MLP neurons of a small language model. Each row is named by its layer, matrix (down: output weights) and neuron, and shows model dimensions 224-351. Each number is 128 + 32 x the weight over its row's rms, rounded and kept within 0 to 255. Numbers have three digits each. A neuron's up and down rows have the sign that makes its largest values positive.
A block is one neuron, or neurons of one layer that tend to fire together. Before each block is what it responds to, as a language model described it from the Wikipedia text at the highest values.

Responds to: Substances and materials
L4.down636:180136157065153121110170077089086140158119118094176166191075159131117157115113122127120173112128123183134114080157167087145131141103140170130146121129067126104181129134166111138117156127103078185110183150164129126166112131115118161128115136112113110137145087150112109111139120163138152099115113115142142151106150148142123177184136146103113138125135125083114133123173132123146154084128
L4.down1370:143180135136116104148171132158094186100199127140127112184103090063074155053183112083132128182166127082085147173144118077142132148151132110153124150159112146131078159089140148153121109135123137180098099145142135137187082202135177138092115157169161154123105183171083085111053116141146178145127088137104190109043138106151119135092213129157065150152118106114129135153103140113109109169085

Responds to: Connective "of" after nouns
L4.down81:185211164103125110073101118113123097157154159148131100158087126109067117119123124114113109197121091109133137125157111049094150135107093166154153131130174113113045136163109135134082125146160123125130158140192056150174097062144106183129076161104076116125103110134107170116141118115141113133150092065114127137162138120098110118107181101158142118128134168160119124147123146164165141105174
L4.down910:108194144112112110133117109136126082141072192142156116129097116191141134134168158149066118128114145090134139153116124159052126115108160132129162120104127117169149101140131130080116113189140118097173093169113127115153117144114102190170085122123138103148144131110121157123133108147124096137168145167122166157050090154184126134101171103123098110101070049118133139139157138141153114158123

Responds to: Of inside proper names
L7.down276:184115206102099142143123071143113167121093130161060103160102122151149151150242116073177132124098131160193145156063105066114135115149177154102119146066139081140088102084179079169125117127071109160085139152094106137164133195086189196132036198107180152081137151131099144131102141140134174198151134142127058115137122137140171155106141089136066142105153162137220087086161104146154180199099
L7.down396:078157210132149096162120145094128118198127089117163145111105136160123150088122084087130101112149146100056113126111153151123161140108151143117109096103147062109175169123146158089129117135198096113130103146122118070118151161103111126142111105058151169113179130151111160138113142125122139116161138136123111129126130186172170114113143113112171066158090222159152168130143146131172166120120
L7.down559:157160221101103160142095163085109126101133172130173133111123082170098120124155161177162119134120170139107151113129141141174116100203090115127146093090134112055124181123108141103122122085119152153092150174122124132083092079166133124211148093083110157121158149066158172135097076204138115116155192111159164116124123114186120147111153109157148130125179171219152127105131112162141120159134
L7.down651:127136133100157174152117141086170091145084164149069201147133163104147131172159119080132109145143105073138146098091146094157154070170201095153173147183105092131152096119141110176115150115161147075118144111130167124119160120138114110129126126133067121190215171118089112097091161060156174143150135069219076141144096113124122056156086035200100130127092115136166161090167139075115147120122
L7.down785:144088102097127160157150205116107252147123126102067094177103142172139113159187133133166113141106112085118131130156158035049127112192130102049112097161115103096150109186121119128180130104112143112138181134139093076145086158134120097113153131101077126121130135153113151138083175114120185181139144119067110159151136172160109105122094189141135118113114134107096133095098115153145072148140
L7.down1060:128091139128138092090155150134140119119132137124138140115166099140128152110043127069164125163113143156076152121137180162127110123125149138163127086142095083183109137142118148113114116129167104105147071138114144145114124156125115138114115183091109112121147132096124128143106075118124059119183154142172062144202087156166160103107157099167073155057105157100160171196114171142134192096116
L7.down1105:152155112078143107128141115130157127153106182153127145190149112129135145139148117109098188130100145103184125185108108068113126118195168103151076147170163098166117101113142096114154155126104120143106150153163152152122134217152085180135105159065138175074150172140129168078127139102129134087169152153154130099097170126132168160098159089101124173167074160235171078141069167152143090154126
L7.down1127:187178093157140098129135144106098127138199126166105203103141184114150132117107130126133104145143148083141121083126091136143085136063148147091097046144089104112133150153152107072115130122122123176108073094175109091102162127172163112123111172080118164109118156139099167101120133117103159134175120125127117091154151158151117129114133084148135093186144133208120133112123200152163153128156

Responds to: Adverb slot before verb
L4.down587:136145083126116187162146135127150113119191145203094156111156151121131189096145116125141113128169150134124208156129150101170121102096111155161143094104104178146131093123191116104123066122166089169111117179120138115105136136125102106090109144146090095119190106065099158166110145158154154099119147136117106142128162190102101197119120131142087120132144130122121117138124117152174125119154
L4.down854:191136040150132130190162092095088124104114172158155079139153174131146134168166194196114082177071086106083199136140123126144164141152094110091137116161128096137121117203193121107174096136174132147109094124099090113158113094124110090084084144047118129107131168161118167170093090144107135103089158125088148162177076140142113178084186124177180150135141096073122138093177145082123108104170

Responds to: Noun-phrase head endings
L3.down331:092125173102144130114130149148147095162055088134146107115115150090136143158140192150100177153168124194118190148127135133157149105150138118089147062181087113071084100161087150139126154099114140137155162129173116165160091122057143197101121066147165062148057108138158107192105115107104088153124089098134161146124098197120184174164150131128134096121170156087165106107119109131110112210084
L3.down464:135121165146111134098096122117146103146123140156129064159120163124140126155112104111040106095112137111080140166100121168128136178133103107109160081085093130193049125169145122098128104138079108106136187125125094150106123145158093100127083065123097107099079138118094146096078159139157153162085160112081132137158132075158081134143154182152166159140138106206093090147155130069147126110099
L3.down723:083115115079102112135102134136162157138137136152081088142086115126085160108219130102138114084165125096134149137170124145101137164182114093123140067137090143117096129090134128109145130157173092167135151069166105124160094179161130109071142152120183126058168184175061077160077150079074144133123128131148117145118140075165083182139123123118150162142159109232109129130139157118170089118136
L3.down1255:078100156137051201135103217077137152111161105175092105088085126106079149127111130111146120163183070135174198101131120086091129119154132151076101125121148072134120154109138078172104086109148090131120143146147170108060166094128164086147169148162132058135095097119132116107127064143096146130145163100138188125153067158150192097054093099087094099128150191132140139106105071142092131136133

Responds to: Negation and finite copulas
L7.down256:148120135160115174154129140137076065104098103172109098127152142156172153068124142160175081148130115113144236082154077126093106118138115154158112133142129128159115168143135146111091027143136143100137126150156094134137119129111088081122056129138133096130208099112164174142125113095099192124142215140120056146077146173159110185165088131132136119125119099174113183104128148124108154156110
L7.down378:100130121105148138157090163077159107105206119152122184111121198149136154142178109146058142110179161156125159185171187181081112151125101140103154141093086152134114115119178149098096153192153133123097132156079120174071107086164160159148136147129121070112188096109180112137101086180090119170109119126124118170082082153144078156114076115107139119127106143119140118114122120140134143113152
L7.down499:087110155210162116131069115178122147138159138181138159093177146115121132190114149169092130100145121130155117089206195125129066123200114146151123125092200091090070122144128157105154114165133143114179099187172086125131200117145125111170107136104114123141143051155148163115159107188144106100106204149134117144047152109146138141131034105098116171174110133128153129117150124123178121198146
L7.down614:070116076164125163144123129169136106030126087129091081115068073144108200131142087146160146171141164132140124141162070061079102081130104121113170162111131176146144127152255142088032108076122155070140142138151111205117169090136139064131121132138130121152128147129089140115120156102118076129071132161119181108162093144155113122173115095116102064167113132200159098093132120137096132141165
L7.down691:132107040109146151160166131164121070118097099077104152123162107155185118105131143138070062164118085156144120135147162143105151126214159161185153105149157161134099084201095144120108125091153147135171067135090054077048098145090117036154104169109136120163086176130124143124111097085170108126108139076103078119122105109109111170162179151169161143157147101115136154169123137138127126101100
L7.down840:156117189128150122076133124166118175099200125093099159161141101119192125175189161117105094153123181153097165156120139128126112102143174153062130124128091110106103120152167168179108171095125159157077145090102154130152109175109133138084145165170203126079138126107042093177107138136138123055158151071179098139126113168145092060052142109109078104152148164174090130068125084124093143114097
L7.down1241:165149145139111116151133115141119122176207177161162145085145058137212127125170128122093183093160117136114114122096105126185138186153084152161128139171151117165130192087136102116147090129159130095177086113141118133148156081115119088154122105123173149159117126154132103114214121168132132168162054034140110145144096109105170148090106109133125171146158063062087108170058190137192066149086
L7.down1351:103076117053068162130170111109135134149182138103130150131128138122103104176135133100111116106158106179064132111127157186166151133104129108136124150123134113092183112116099156108164105140162105135124195159078116158073109100131126109110144118145114160057142102117150073106128135115121113150115074121158121146124150120095150111146151164077108159070088062113113104127083172138162183131145

Responds to: Table separators and fixed-phrase connectors
L3.down579:152162192209133144130107156134121141136156115149170161196192168099142109137173107149161113160063107165122101124202116087085116108194131135157122063107177165162146087077148116135127085093102129094112132100112158131165134194101187192124091146169093138108141123122140149165161154150133134115157156104139122107120116193089134144105166135118125097149139136110139190138107142122092126087087
L3.down1179:100163101176147104046103126160155119144153121117169171087189122102087110170158117137150179069066135192082166080096068255132145170077133120119096143168127094165172114148131148175095138143097095114129198135143122154103132130078191159124155109160192085121158151095143163146153148144099056084077070122126128119124136181158073078125124140111141117079109131096104078147111144084141130159128
L3.down1187:101123130141114108113106122093165191080141170170201177125083121131160127135073129161118083145157148122107102170115123127150081163113103155121130116050119142180100126102110113094090108094113098140164122127095120130091076172123146123120124132142117151113166118205111156099113144125126062118020087141105133165131135119156088138087098094134154182106140138153106126156155111112150089159173
L3.down1505:085065128192087146154081145087161139116109105163103106074165128152166097108106116101141128106118097174127154170155106105099134156161149147176073153145116139096161166109125139167107120106147101135152135164114174116120179178125120141134106120070117133104096188091191101126118121090066093146154156018097155140126168076173165153140144129148112184147155167151091112125145126140151126132121

Responds to: Mid-word technical fragments
L7.down254:104164138088137164078107173099089103115142108132074086148176121122157185107131121098110152074164147151094143148068101074130211108116090119121108215169131152164133098112129144114130120168118166168117187116160135087088133141066211132111101127145097139111157080183110160123125124140125101123125112122097078133159182111139163176146101174163074140148146141144147117119157134131162157183034
L7.down384:134149153179186123107139185148100102155129161147103122173137135088097123158094078127081148140071154122126176133080118170101121116121139124163156144126128153125121165167144072088110132121106115119104111107115119110158093101141159114194116090132106214114115157136131166128089125136194140133063089136137116178093191141167137145126119060159110215099177108163084135137164175128131139116119
L7.down576:117156132175107145179143102105086111112132152133137134095131129134110136141151137151112074159145123135032159027131126072156070071161160136184075096122138069154162112225108068025116070094160125121162177136163132116105109127107152192076112138214128115119128141136104146103130137067157131033107139058174091103110100077182129121146186150131111151110113140121175151142111137110104091127147
L7.down609:117114079144079112090127188118088146062173122119150160134099117123150097147161076143112151163124136102094131164150168089113081105141151142152125091205149166097129156110156145096106111124141133105105156166120104148188164163136135131081112147123129107137168146151107141071101116149113143126169141092097178164148181124147088140164133170129138107125148070141125134104166142119134133132073
L7.down818:128162191172219098134106130146149230151067120130148078137141130156151153114131166116145060078145078134152148121178153118095157144097147146123104127111186159153152120096150134157145161131128138115132076111177125089160148153104116155117116111137052117198115134135102147171118124140091126089229094114113160103092124133185099156123122065128125159108057189127145137132109145151080132132099
L7.down858:108151104127101115156102163140122128152159178153038164128172123135181122107064097134105101070204113103115148123163109129186156137172153151170140210156136110121059132150082118104124131158097107114164130103114174132112110166143141155064152151160161091132130062156114131081083120110079158102171081109108141129067143135124084173083095143097127148168173088132091138099124129126101117117146
L7.down939:116165078118085198127152172148129105150178138100101192184200111158099116158148141113136125100105134145111134089176132156089171114106089185120099132142149082079101136148112117148149119184115121127144111150171165124105167094078109072103051102132098115145134124132062153166109164127169168110138139112135083118149103142099136164076090141158091222166190115110204124135121134142077143093133
L7.down1380:125154147124107130117112062095118118105076171130146161141120117145183184138081142087112138110092137146103185109119136131148142120149177082130138075164138186080182070194147145149137095123111147177157157158151135071146117114119138151102112134095122117110105150143112109088092087108076106115144097154123114191150150102179137134144066119082113117149158115150163129112133161118112095167099

Responds to: So, not, degree words
L3.down44:137123070125152039113160110097153123114158153134081128079167149072090118107111104163115199089113149125140186080084171239132144116113100177129072138115135128175070076128157158132125135114098149175171130157125082157155145069123146104049138167119040120161083126126097124136107202101099047105141125127106135122154174142130101137069128114142146137133163138105110120116112115123067136101152
L3.down216:140153127191140131152123132143129131071134121136085168158152153119137160104184083146153114155135164124102124174124150096086192088158140142135134148153110120157153164169075096088163155116120113115087117163159173078124106137074155100173112093113090093211144121189132142154100152155159164152124130182192109098136152163115169098132128147003157137113138117117115100166126103159128085150169
L3.down415:145081188129118131121113091111075134137138130147118132069115128100166126112140148120167224150117105112107125130178164051147071146104087105161196141162149195169159167032135117159139127177130178076087121154069095117168098145064098100155117167080108110156119161155181143156127068161078116110103156125118137161116146149124100138185157192132161189097064163202114126093157120113120175168079
L3.down622:148184161133097169141156134103150063102115127173132153144133242114135146122094075132099139145073080157114178129122109161135165133136128099137135118104107092161104082147132148121122096098089160131110091122121154088092146111116149115073073124094085180096169141106084150091100112173146140129141188159108112060155093103162135152111107147083113139148147145119085146153106139087072144162146